From a checkpoint of a small transformer trained on Wikipedia: MLP 1024 tanh GELU, vocabulary 15664.
MLP neurons of a small language model. Each row is named by its layer, matrix (up: input weights) and neuron, and shows model dimensions 368-431. Each number is 128 + 32 x the weight over its row's rms, rounded and kept within 0 to 255.
After each neuron's rows, "fires after" lists the tokens most often just before its 100 highest values on Wikipedia text that the model never trained on.

L7.up250 [131  82 117 127  71 143  86 109 131 142 121 174 102 134 132 107  81 191 109 169 111 141 144 118 201 184 119 127  65 163 139 127 147 124 110 120  67 103  98 153 156 109 183 113  75 164 115 128 142  85 118 116 126  81 119 169  66 133 125 158  80 124 117 125]
fires after: " | ", "0", "1", "4", "2", "Y"

L3.up879 [129 125  98 138 107 115 169 131 130 111 131 133 168 123  47 139 127  82 109 136 139 112  77 172 110 126 154  67 132 138 112 116 127 180 188 133 134  96  80 164 194 142 140 154 168 116 126 171 129  91 157 159 101 143 110 134 102 119 152 179  93  60 172 141]
fires after: ".", "6", "9", ","

L6.up789 [148 138 168 136 167 190 134 111  75 149 107 108 101 110  71 190 129 154 170 160 131  95 184 111 176  90 170 161 108 113 132 104 164 194 137 169 108  85 172 150 157  83 100 163 112 164 120 134  61 179  96  73 175 123 181 133 116 154  68  70 158  60  95 139]
fires after: ".", "\n"

L6.up650 [216 117  90 167 147 205 136 172 134 152 132 115 136 167 109 179 155 185  97 185 123 121 197 133 198 134 110 141 142 118  96  65 149 122 115 127 141  93 184 152  81  92 147 125  89 166  92 128 174 121 114 154 115 128 126 127 141 110 122 105  67 114 150 125]
fires after: ".", "1", "0", "–", " | +", " | −"

L4.up566 [149  62 148 183  99 163 142 162 124 130 133 192 127 165 113 133 165 111  79 117 136 134 174 118  89 155 104 171 164 169  75 175  98 160 120  96 145  75 111 122 145 149 138 148 112 112  92 107 115 119 138 146 121 151 143 149 115 140 162 137 118 139 144 102]
fires after: "1", "2", "3", "4", "0"

L4.up885 [117 130 133 159 151  91 103 159 101  68 120 134 121 140 144  97 152 134 157  71 144 154 135 143 162 124 171 119 139 126 188 105 124 132 113 190 176 239 146 133 166 122 127 164 165 145 106 147 137  65  70 105 138 112 165 165 139  87 145 144 110 117 180 168]
fires after: "\n", "| Gold", "- ", "\n\n"

L10.up901 [156 173 111  87 132 162 101  95 186  56  99 131  98 179 128 146 114 116  84 159 169 100 168 125 166 164 188 111 184 164  98 189 169 160 214 142 158 101 134  98 135 105 135 150 139 147  98  96 119 155 139 117 177  78 134 101 131 193 125 138 147 125  84  96]
fires after: "\n", "2", "| ", "8"

L3.up877 [185  86 179 116 115 115  90 181  98 107 142 117  81 105  90  88 128 174  86 103 136 153 102 104 121 119 127 179 132 200 118 114 137  87  85 182 122 105  54 107 161 189 130 196 159 143 159 206  95  89  71 110  69 172 146 140 179 161 100 171 140 124 137 133]
fires after: "1", "2", " ", "-", " | "

L4.up812 [118  79 154 128 144 142 162 152 175  99 126 146 133 170  78  54 147 125 116  91 113 112 100 112 138 139 193 152 179 130 152 125  88 152 137 144 111 122 114 129 137 161 113  62 140 116 176  87  88 132 153 116 110 108 117 106  72 128  91 112 150 168 135 114]
fires after: ".", "\n", "2", "3", "6", "%"

L12.up937 [ 97 142 187 155 174  83 117 176 104 204 179 214 129 119 128 170 171 158 124  90 192 142 123  96 168 115 149 124 108 119 121 123 121 144 140 152 100 103 146 137 126 137 112 148 105 152 116 135 114  74  99 153 177 113 127 154  87 166 149 113  81  82 119 109]
fires after: "2", "0", "1", "3"

L3.up122 [ 80 107 112 132 155 129 141 114 166  86 112 140 128  90 108 126 115 155 154 166  97 142 106 146  96 142 128 104 149 163 106 129 116 168 153 180 130 166 188 227 163 161 159  63 131 141 136 143 162 115 158 109 127  94 171  90  84 160 131 118  96 167 137 122]
fires after: "\n", "\n\n", ".", " In"

L7.up678 [162 167 120 166 179 126 167 119 130  80 107 109 160 161 117 156 130 132 164 175 169 109  47 180 130 152 138 146 173 114 139 106 148 123  75 162 172  90 113 115 109 102 134 148 119 167  84 187 166 118 129 103 181  83 163 142 101 104 106 106  83 167 145 117]
fires after: "1"

L9.up751 [ 99 114 101 144 151  72  66 141 117  96 153 105 149 137 172 119 159 167 132 144 157 131 115 100 120 187  99 186 128 107 147  78  93 116  70 132  63 174 161 143 190 101 165 193 141 148 134 119 130 117 135  81 155 133 116 115 128 109 168 105 114 140 145 166]
fires after: "\n", " |"

L4.up560 [181 132 203 162 161 121 116 191 110 137 160 121 159 223 106 123  88 149 127 141  69 164 148 181 106 119 152 123 165 162 144 136 113 110  78 122 129 132 114 128 158  72 121  97 143 185 142 156 120 180 136 131 121 170  75 109 146 121 119 136 100 159 237 102]
fires after: "."

L13.up919 [154 141  89 117 160  95 147 116 122 156 138 108 102 128 158 125 151 132  82 183 118 151 126 149 127 121 148 154  68 149  80 128 144  90 159 136 106 126  40 191 154 127 113 125 111 101 148 111  83 145 133 130 123 201 165 137 114 120 136 104 149 104 108 142]
fires after: " | ", "2", " |", "–"

L10.up8 [ 87 123 168 118 158 166 104  87 140 100  76 119 132 124 165 139 105 137 191  94 119 148 154 189 147 125 153 111 138 113 146 102  70  89 134 119 118 169 126  82 144 120  88 124  94  83 126 112 183 130 150  75 133 147 117 179 137 167  81 197 132  96  92 113]
fires after: "2", "\n\n", "1"

L7.up598 [131  99 189 119 122  68 173 118 127  82 121 152  89 194 155 150  84  79 103 119 106  91 117 140 125 109 160 138  76 162 134  85  96 118 178 138 114 145  85 111 154 133 114  59 152 133 139 133 135 134 108 126 127 127 161 130 127 107 133 153 145 115  94 162]
fires after: "1", "2", "4", "3", "5"

L7.up82 [171 126 128  20  71 133 156  60 179 158 113 118 131 135  78 156 114 111  97  72  75 114 148 124 145 150 120 121 116  93 119 142  94  92 145 146 109  57 108 107 136 149 176 138 206 115 124 116 116 173  92 155  99 144 148 167  66 167 170 127 134 103 162 130]
fires after: " | ", ",", " H", "h", " h", "."

L3.up1008 [122  65 117 128 100 116 107  80 121  63 100 106 134 160 110 161 159 127 153 136  97 152 150 111 152  94 124 128 134  83 116 148 147 121 105 110 147 129 177 119 104 107 181 162 187  96  79  90 134 109 131 173 118 100 116  89 119 138 135 116  80  60 198  56]
fires after: "1", "5", "2", "m.", "7"

L3.up222 [151 151 148 135 120 163 144 147 145 122  51 120 108  84 200 184  93 100 128 145  75 136  96 197 126 102  82 117 151 146  99 149 179  59 172  77 115 175  94 146 145 116 160 134 140 137 152 129 148 119 141 124 165 144  93 123 158 135 166 116 125 167  63 104]
fires after: " | ", "; A; H", " ISBN ", " | —"

L3.up149 [106  78 140 117 126 135  71 134 135 146 180  97 112 170 125 176 156  71 120 153 147 157  67 101 143  68 135 105 145 165 117 146 155 109 104 145  84  86 112 118 161 151 103 121  70  92 108 146  87 163 109  95  76 162 110 105 108 109 150 119 132 116 119 111]
fires after: "0", "1", "'", "2", "3", " (R"

L4.up428 [146 120 157  87  80  73 161 109 127  83 101 134  88 139 142 135 136 127  89  98 125 200  83 138 158 122 110 124 115 128 141 107 125 172 147 146  85 106 172 111 181  87 115 188 144 106 121 157 115 203 147 136  73 178 142 152 170 132 153 142 130 143 144 149]
fires after: "1", "0", "2", "5", "7"

L4.up504 [128 125 119 167  97 128  54 153 142 108  68 115  96 185 146 130  87 134 116 140 147 167  96 133 103  94 131 102  98 136 125  63 135 104 149 152 145 132  84  89 136 155 109 146 168 112  82 111 133 151 171 129  91 115 146  97 118 113 160 112  90  94 174  61]
fires after: "\n", "2", "–", "| Gold", " medal – first"

L7.up641 [112 158 147 127 150 160  88 138 101 109 103  94 100 143 162 137  84 125 196 126 143 138 113 128 137 186  86 119 111 153  91 154 119 132 127 144 103 156 114 123 195  87 147 135 115 150 132  69 120 113 125 160  92 117 189 100  81 140 139 128 139  89 107  94]
fires after: "1", "2", "\n\n", " H", "0"

L3.up847 [179 125 154 138 120 139 145 122 185 159 163 131 130 112 106 132 124 204  89  97 124 138 113 110 160 143 134  99  64 137  88 145  87 175 153 138 144 147  93 118 170 140 102 179 184 165 103 104 156 173 166 114  90 146 109 113  70 180 107 104 153 159 118 143]
fires after: "0", "–", "1", ", he was"

L3.up13 [123 138  99 133  48 117 172 178 141 114 199 163 195 160 106 187 137 133 189 116 103 131 156 169 174 139  59 109 179  86 105  92 121 158 110 123 121 105 105 147 128 100 175 193 130 144 131  99 132 159 135  98 136 138 126 158 112 132 100  38 173 104 144 140]
fires after: "\n", "al", "|  | Labor"

L10.up234 [187  71 105 180 135 160 102 152 110 144 145 124  79 156 134 113  92  80  85 103 123 154 115 125 164  92  93 147  85 188 101 124 156 156 175 122 114  83 130 198  82 108 123 151 101 141 159  37 192 119 177 131 186 115 180  82 124 164 136 129 186 167 156 153]
fires after: "\n", "\n\n"

L3.up275 [108 167 145 118  88 167 197 109 163  93  97 128 185  97 154 179 174 111 141  81 113  77 100 114 146 101 125 145 155  85 196  75 173 150 205 118 143  98 140 128  86  84  82 124 146  54  71 127 140 132 129 162 132 176 101  85 161 108  80 133 109 110 142 144]
fires after: "===", " ===", "==History==", "==", ")===", "== History =="

L7.up213 [111 111 168 182 153 154 130 104 132 104 143  98 133 167 152  98 113  79 130 126 127 114 157 147 169 138 132 106 150 147  91 196 168 112  65 144  97  96 132  71 199 161 118 106 165 135 142 103 132  42 160  88 131 101 185 183 127  86 121 175 127 153  50 125]
fires after: ".", "\"", "s.", "\n", "\"."

L6.up31 [126 186 153 196 144 119 110 147  53  86 109 144 146 117 142 164 169 134 158 149 170  95 147 153 151 135 120 156 108 189 146 110  89 137 173 186  99 148 167 129 174  66 101  99 138 120 101 102  91 153  84  96  94 158  80  98 123 136 127 147 151  75 121 122]
fires after: "2", " | ", "1", ":", "m.", "–"

L4.up311 [150 100 105 153 109 174 157 139 121  98 142 135 165 141  82  54 144 134  65 130 114  60 178 118 118 135  47 133 109 120  84 207 125 157 136  62 148 197 152  94 144 120  95 138  93 109 110 150 130 118 108 121 114 157 116  96 117 182  45 168 110 126 143  93]
fires after: "1", " | ", "0", "978", "2"

L4.up392 [124 112 106 125 157  94 184 134 126  96 194 107 119 205 124 134 135 132  66 170 142 122 130 159 133 129 125 104 114 172 120 171 149  82  89 163 157 131 117 120 132 105 137  95 122 128  90 120 102 117  94 141  67 167  68  81 160 127  98 161 129 127 166  80]
fires after: ".", "–", " ", "-", "H "

L4.up793 [ 84  81 210 167 159  94  95 125  80 110 128 138 126 109 153 126 139  95 119 125 141  72 105 111 178 109 110 130 128 135 145  96 124 121 139 182 153 127 127 149 127 105 107 190 126 109 193 136 120  99 163 133 131 150 106 118 151 158 117  95  96 159  84 137]
fires after: "2", " |  | C", "1", "°", "\n\n"

L3.up555 [ 71 119 141 149  89 114 177 140 119 119 110 177 108 117 118 144 135 126 148  95 146 145  78  95  93 116 138 168 164 166 197 146  85 131 117 158 171 152 144 206 186 181  58 154 125 126 116  95  96 133 132 107 106  96 115 113 107 153 131 153 105 152  93 132]
fires after: "\n", "\n\n"

L3.up508 [154  62 128 207 172 122 123 112 194 155 131 114 157 124 143 162  94 130 139  64 111 115 149 161 132 145  54 136  93 114 149 161 104 113 170 145 122 127 134  51 154  80  89 143 123 135 159 192 170 125 152 155 117  71 132 152 161 149 106 100 153 140 118 105]
fires after: "1", "2"

L7.up431 [ 73  96 119 170 158 123 119 112  98 107  26  85 178 187 113 118 106 130 157 126 147 153 150 151 114 153 140 106 101 183  84 185 130 125 176  98 126 107 165  95 131 116 128 158 181 134 144 122  97 123 148 140 111 106 121 101 132 114  85  97 132 141 165 141]
fires after: "\n", " | ", "e.", "′", "| "

L3.up291 [134 154 124  99 117  60 202 126 169 110  84 142  84  58 133 156 105 109 156  74 105 181 161 129 159  87 144 215  65 117 114 134 114  90 139  85 163 144 135 137  99 133 159 100 154 152 127 152 130 142  98 166 185 107 104 128 109 141 132 139 109 154  87 117]
fires after: "\n", "\n\n", "2"

L6.up408 [ 86  87 142 138 173 133 125 148  94 183 111 162  45 106  64 103 117 106 154 134  90  99  95 128 111  79 174 142 174 119  92  90 137 108 221  88 122 117 144 114 152 142 159 176 113 137 127 119 155 162  79 149  82 124  76 139 166 103 163 104 181  96  77 136]
fires after: "\n", " |"

L3.up657 [147 130 107 147  91 153 115 208 165  82  90  83 164 120  90 114 144 149 111 139 159 168 173 129  36  92 147 227 123 117 122 144  91 126 140 101  81  97 158  88 182 151 154 128  84  82 113  96 125  94 117 131 145 142 198  80 141 154 160 107 156 136 180 126]
fires after: "\n\n", "\n", ": \"", " | \""

L3.up352 [157 160  94 139 150 134 145 105  73 110 156 174 105 114 128 126 136 117 176 119  84  96 158 135 120 142 151 150 119 199  79  67 168 168 132 123 137  97 107 151 104 146 116 114 122 150 146 128 124 124 153 147  62 162 149 127 115 173  97 121 156 123  96 156]
fires after: ".", "\n\n", "s.", ")."

L6.up794 [126 105 125 156 116 100 131 130 113 110 109 153 100 154  88 163 147  80  75 123 180 138 141 103  67 169 119 120 116 158 115 181  99 181 228 140 167 119 152 147 101 147 139 190 176  89 119 129 158 173 132 135 127 165  94 121 122 142  69 117  73  84 150 127]
fires after: "–", "2", "1"

L3.up235 [140 120 174  94  71 184 140  44 129 127  79 144 102 141 157 145 171 166 114 114  81 201 129 147 140 113 116 132 155  88 147 134 114 146 170 134 124 149 134 176 120 170 145 153 133 101  90 113 109 169 104 117 152 177 119 109 133 172 121 156  90 101 114 127]
fires after: "\n\n", ".", "\n"

L3.up355 [ 90 138 111 142 188 158 169 157  89  98  77 142 181 166 163 108  82  79 147 108 133  55 139 181 104 142 166  99 151 125 145 119  91  90 126 123 153 151 202  91 140 123 102  92  99 123 127 163 136 145 123 103 158 184 125 158 119 124 120 137 142 131 158 161]
fires after: "\n\n", "\n", ", \""

L3.up890 [164 113 135 147 179  96 102 129 133 212  80 138 156  71  71 194 185 126 118 117 148 151 166 148 145  87 107 131 103 148 169 165 100 100 112 127 102 194 116 130 176 160 141 204 177 166 117 153  95 128  31 148 180 136  90  72  81 145  85 124 176 156 118  60]
fires after: "1", "0", "; ", "2", "3", " "

L3.up592 [103 132 153 160  95 143  69 141 150 119 113 153 154 111 131 123  72 155  85 103 150 145  95 177 138 120 121 161 108 167 103 190 136  62 158 169 139 108 150  98 180 145 130 185 104 142 159 112  98  80 161 106 109  93 120 141 157  77 110 139  85 138 100 119]
fires after: " | ", "; ", "\n", "% | "

L13.up957 [120 134 131 176 112 176  54  73 152  47  99 168 147 148 163  99 142 129 153 126 117 211  70 138  98 133  95 100 111  99 133  87 149  88 131  83  61 125 147  82 122  81 141  77 119 138 154 131 124 150 141 133 171  73 167  82 140 152 138 168 110 104 106 108]
fires after: "2", " in ", "1"

L3.up298 [159 173 143 129 157 104 106 120 140 163  84 155  83 154  92 111  92 179  99 124 118 161  83 122 152 141 125 122  94  94  77  94 135  93 115 153  92 159 149 151 155 129 190 186 142 139 162  70 168 243 124  65 135 165 145 106 145 120 125 117  85 140 137 123]
fires after: "1", ".", "–", "2"

L4.up193 [177 104 108 176 156 149 122 134 115 133 136 148 143 115 151 161 111 150 121 127 114 126 119 169 106  90 123 181 128 137 124 174  66 100 116 138 144  87 163 100  88 125 122 165  90 132 171 128 101 118 186 104  89 146 146  84 119 148 184 170 197 128 142  72]
fires after: "0", "1", "3", "2", "4", "7"

L4.up643 [130  97 153  71 118 144 126 115 117 126  76  87 143 105 125 165 147 113  96  90 106 113 100 101 142 145 112  89 183 128 153 109 127  75 163 119 133 164  95 127 140 120 154  87 148 128 115 177 150 116  54 111 127 153 118 166  67 124 144 129 146 156 120 113]
fires after: " ==", "==", "===", " ===", " $", "== History =="

L4.up318 [144 137 110 125 154 175 106 169  91 187 165 144 139 135  97 134 120 113  76 109 156 173 137  77 131 137 145 114 119 115 116 142 183 132 102 172 133  89 140  94 112 169 124 118 146 175 137  64 135 100 136 159  85 120 125 115 135 136 141 124  69 127 122 107]
fires after: ".", "1", "2", " Reg", "5", " Pre"

L3.up49 [159 101 106 122 129 163 110 119 152 139  99 183  91 129 125  79 143 105 154 133 178 135 145 131 165 193  87 124  99 157 117 151 128 142 111 109 149 149  83 135 125 103 143 138  90 138 185 127 172 141 162 146 146  98 120 185  99 183 112 142 101 108 130 108]
fires after: "1", "2", "0", "3"

L4.up925 [155 101 182 130 178  94 174 105 156  65 198 153 157 203  96 146 145  95 100 157 131 128 133 127 186 200  99  92 132 105 195 147 192 156 147 148  96 112 113 122 181 121 132 142  88 108  64 165 167 175  86 156 108 112 179  81 193 168 134 148  76 133 110  62]
fires after: "2", "1", "\n", "| "

L3.up583 [134 119 104 113 127 110 166 115 114 113 144 210 104 169  54 128 135 102 105  84 111 152  90 125 132 112 134 138 139 120 129 136 151  94 118 125  92 160 122  96 158 187 171 102 110  79 150 132 147 133 119 101  93 136 134 139  82 129 119 131 171 153 137 137]
fires after: "2", "6", "3", "7", "1", "9"

L4.up827 [140 102 101 138 120 150 123  93 128 195 112 152 150 146 142  92 169 120 144 132 173 124 128  88 119 129 209 173 149 109  96 160 173 133 128 154 155  96 105 142 183 144 161 140 174 152 157 148 167  74 169 141  54  78 151 143  90 137 157  73  73 145 145 143]
fires after: "\n", "–", " and", " Block", "."

L4.up322 [166 156 128 112 124 118  53 184 141  77 110 153 104 121 176 115 176 111  77 154 131 149  78 178 142  85 109 160 108 142 171  77  89  80 140 166 178  91  87 110 133 137 112 179 141 111 141 187 156 165 110  39 123 138  90 108 144 136 136 130 100 134 242 166]
fires after: ".", " that", " | S"

L3.up558 [136  92 146 168 124 146 143 114  95 146 142 195 156  96 133 111  89  73  77 111  83 157 159 111 111 149 134 134 109 177  93 116 122 117 150 123  73 163  77 153 142 125 142  90  99 131 133 125 151 121 135 133 151 137 137 106 125 149 137  85 110 114 129 178]
fires after: " |", ")"

L12.up212 [170  90  81 104 146 103 126 120 132 131 121 153 169  95 107 123 164 141 120 156 122 127 106  72 105 177 135 110 127 138  73 104 115 177 116 150 150 128 146 174 151 205 116 134  97 152 112 157 143 146 166 112 116 122  68 140 152  95 111  96 112  88 190  88]
fires after: "\n\n", "\n"

L3.up314 [178 198 115 174 144 163 167 166  92 122  98 143 140 192 166 127 156 160  95 137 109 176 136 157 168 111 195 207 142 170  97 132 123 129 155 189 129 120  87 116 131 135 174 133 138 116 139 133  51 116 111 139  72 180 134 145 111 141 142  96 142 136 162 106]
fires after: "\n", " |", "m.", ") |"

L13.up481 [ 50 148 189 144 127  67  99 149 175 139 144 165 148 117 199  87  47 100 151 162 101 141 134 150 214 112 128 142 169 138 152 144 164 101 140 115 154 121 141 174 131 147 128  66 131 167 164 129 144 147 123 122 165 110 119 146 168  76  66 161  93 153 121 132]
fires after: " | ", "| ", ") | "

L6.up708 [100 162 133 185 160 147  81  97 150 189  85  97 146  50 128  66 152 164 140  91 183 148 117 104 165 136 196 175 152 121 100  85 134 146 161 138 143 120 148  96 147 123 129  50 143 156 120 122  84 123 141 134  69 132  64 149 115 117 201  89 131 104 159  84]
fires after: "1", "2", " |"

L6.up993 [107  72 126 115 172  99 152  90 134 115 118 124  92 149 107 179 113 123  97 103 114 187 152 121 172  92  94 150 116 104 106 117 129 134 155 157 118 127 123 140  91 116 136 158 186 132 147  84  95 142 144  84 152 159  97 149 138 165 133  71 110 137 158  83]
fires after: "2", "; ", "1", " | ", "0"

L3.up323 [172 106 112 174 163 113 137 177 144 143  58  95  61 100 132  73 148 111 133 135 155 146  94 139 118  80 167 184  97 151  80 150 103 123  90 118 137  97 135 111  87 136 120 117 157 122 182 170 118 120 178 168 145 117 185 147 140 148 137 149 118 154  85  83]
fires after: "2", "1", ", "

L6.up361 [ 98 147 145 131 158 143 107 154 103  69 134 103 108 112 126 183  89 121 164 157 104  76 125 123 181  93 149 129 133 150 117 129 115  76 135 171  99 133 164 158 150 149 140 169 173  71 140  31 186 100 143 136 138  82 137 110  83  70 136 124 152 138 145 115]
fires after: "\n"

L3.up703 [117 141 159 123 100 145 137  89 104  59 161  62  95 142 168 175 152 109 142 117 128 192 164 134 184 131 159 138  66 128 132 122 109  69 179 128 114  97 156  78 113 170 143 122 158 131 143 143 127 143  93 115  72 121  50  97 174 133 146 126 114 139 133  97]
fires after: "2", " p.", " | ", "m."

L12.up150 [195 113 174  98 105 132 152 101 171 145 185 133 135 170 109 149  90 121 126 155 120 122 121 120 148 203 138 128 143 139 102 155  76 131 147 173 158 110 194 102 185 130 109 118 118 107 108 188 150 139  92 112 146 100 146 129  87 162  96 103  85 188 209 119]
fires after: ",", "1", " ", " the "

L4.up220 [140 151 167 145 110  95 142 143 147 112 104 162 147 206 142 100 169 161 176  98 122 142  40 186 117 101 130 129 113 147 136  92 110 130 104 138 136  92 129 125 117  99 148 150 178 121  76 114 148 179 149  93  57 123 154 103 121 128 203 133 147 147 162  94]
fires after: ".", ",", "5", "6", "60", "0"

L6.up151 [129  91 147 198 135 150 103 158 135 114 133 106 107 105  98 121 116 107 111  66 171 137 111 146 132 142 142  87 134  85 103 100 143 149 151 166 157 174 131 105  82 102 103 105 135 159 166 151 114 107 130 158 128  94 154 148 195 137 127  96  84 164 138 135]
fires after: "1", "2"

L12.up590 [121 120 136  98 104 159 190 113  61 120 170 109  79 165 132 102  96  80 162 116 135 154 101 135 134 128 126 133 149 186 138  89 161 159 128 164 159 106 172 146 175 153 135 150 110 161  71  99 111  98 107 124  72 168  52  97  95 155 113 118 135 164 156 129]
fires after: "2", "1", " this"

L7.up246 [101  90  73  92  88 114 154 103 141  94 110  91 176 167  86 149 215 142 132 133 160 126 101 112 114 199 111 122  98 154  88 150 152 152 110 131 174 176 124 109 113  92 134 162 115 128  88  94  45 108  74 151 146 153 129 112 151 170 135 127 115 101 122 178]
fires after: "°", " c", "-", " C", " ", " cl"

L3.up142 [123 100 141 149 140 106 144 183 156 180 131 112  95 137 173 142 178  65 114 117  81 144  77  97  75  91 146 130 100 167  95 111 132 154 125 115 132 152  40 126 129 146  72 124 148 147 133 137 150 107 121  88 118 128 101  98 144 188 145 121 140 182 114 127]
fires after: " |", " |  |", " | Length |"

L7.up328 [133 145 107 161 131 100 137 162 132 120 121 117 128 154 122 108 103 161 150 155 149 101 155 161 134 129 114 141  87  79 117 112 160 197 162 218  97 135 112  75 124  98 143 166  77 121 107 131 137 160 180 128 107 109 138 125  70 120  96 140  69  71 120 142]
fires after: " P", " p", " sp", ") | P", " sc", " Sc"

L4.up556 [101 164 146  94 179 173 105 136 113 148 134 129  92 186  93  94 103 101 106 135 115 147 128 170 125 135 164 128 116 118 115 114 128 180  87 101 147 188 136 147 154 140 175 119 115 148 138 163  90 109 131  97 191 110 139 127 130 142  57 100 100 108 136 148]
fires after: ".", "In ", " February ", " December "

L7.up214 [ 84 119 139 109 124  89 114  62 128 141 134 131 128  64  75 146 108 184  89 172 170 193 130 137  76 173 103  86  83 127 190 139 168 100 107  95 129 168  78 148 193  70 168 184 139 123  64 116 102  92 183 148 193 103 189 119 162  96 147 117 103 117 132 149]
fires after: " C", " c", " (C", " D", "-C"

L4.up63 [159 156 119 144 131 140  90 152 154 107 110 158  99 165 171 157 155  91 130  95  51 138  79 153 171 123 148 115 136  89 103 115 188 121 122 106 130 127 159 127 151 167 176 152  90 147 109 122 104 138 146 114 122 114 164 105  38 162 139 150 126 110 164 148]
fires after: " | ", "2", "; ", "–", "1"

L13.up304 [133 116 170 161 100  90 139 166 105 205 187 178 114 193 142 127 180 153 143 140 112 183 101  98 128 118 139 188 165 127  52 133 144  61 103 175 146 140 106 144 146 137  95 174 117 158 127 123 151 128  91 216 113 137 128  82 110 106 136  95 133 109 109  95]
fires after: "1", "2", "4", "3", "6", "5"

L10.up246 [119 109 122  72 108  44 126 113 151 161 131 188  71 113  94 146 106 136 151 127 167 142 171 145 107 136  91 126 165 166 138 121 149  88  51 166 126 124 101 161 123  96 183 141  61 163 165 105 136  90 124 110 144 145 149  75 180  57  93 152 148 127 100 136]
fires after: "\n", "| ", "- ", "4", "8"

L4.up981 [164 142 130 167 128 118 113 105 129 164 137 127 122  85 131  93 110 171 162 160 122 139 132 148 119 105 110 180 184 102 160  73 105 121 156 146 137 124 201 100 118 147 143 190 162 111 137 119  80 139 139 138 127 111  75 122 143 117  99  82 120 101 188 180]
fires after: "\n", "andidate | Votes |", "\n\n", "|---|---|---|---"

L4.up546 [124 122 163 118 164 128 110 127  98 158 140 177 119 156 146 174 149 144 100 105  93  99 148 164  67  48 120 147  88 170 154  96 135 140  83 150 145 162 114 111 163 167 128 131 150  92 185 103 110 105 113  99 153 164 111 143 153 176  91 143 119 181 115 155]
fires after: " | ", ": ", "; ", " on ", " "

L7.up702 [140 127 138 126 116 124 128 142 141 139 157 116 121  65 174 105 114 135 106 133 128 147 176 115 148  83 142 181 102 179 116 134 126  46  90 108 164 134 129 175 169 168 112 100 137 154 125  90  73  62  91 123 146 141 187 110 151  83 129 186  93 189  96 173]
fires after: "\n\n", "The"

L12.up970 [ 90 105 159 157 199 155 134 159 112 125  86 110 155 146 165 106 168 124 108  78 115 120 151 167 154 164 108 119 185 103  67 104 122 121 134 125 131 128 165 136 112  98 118 152  54 155 122  98 115 190 102 122 111 124 122  93 101 115 121 142 138  90 199  97]
fires after: "1", "2", "–"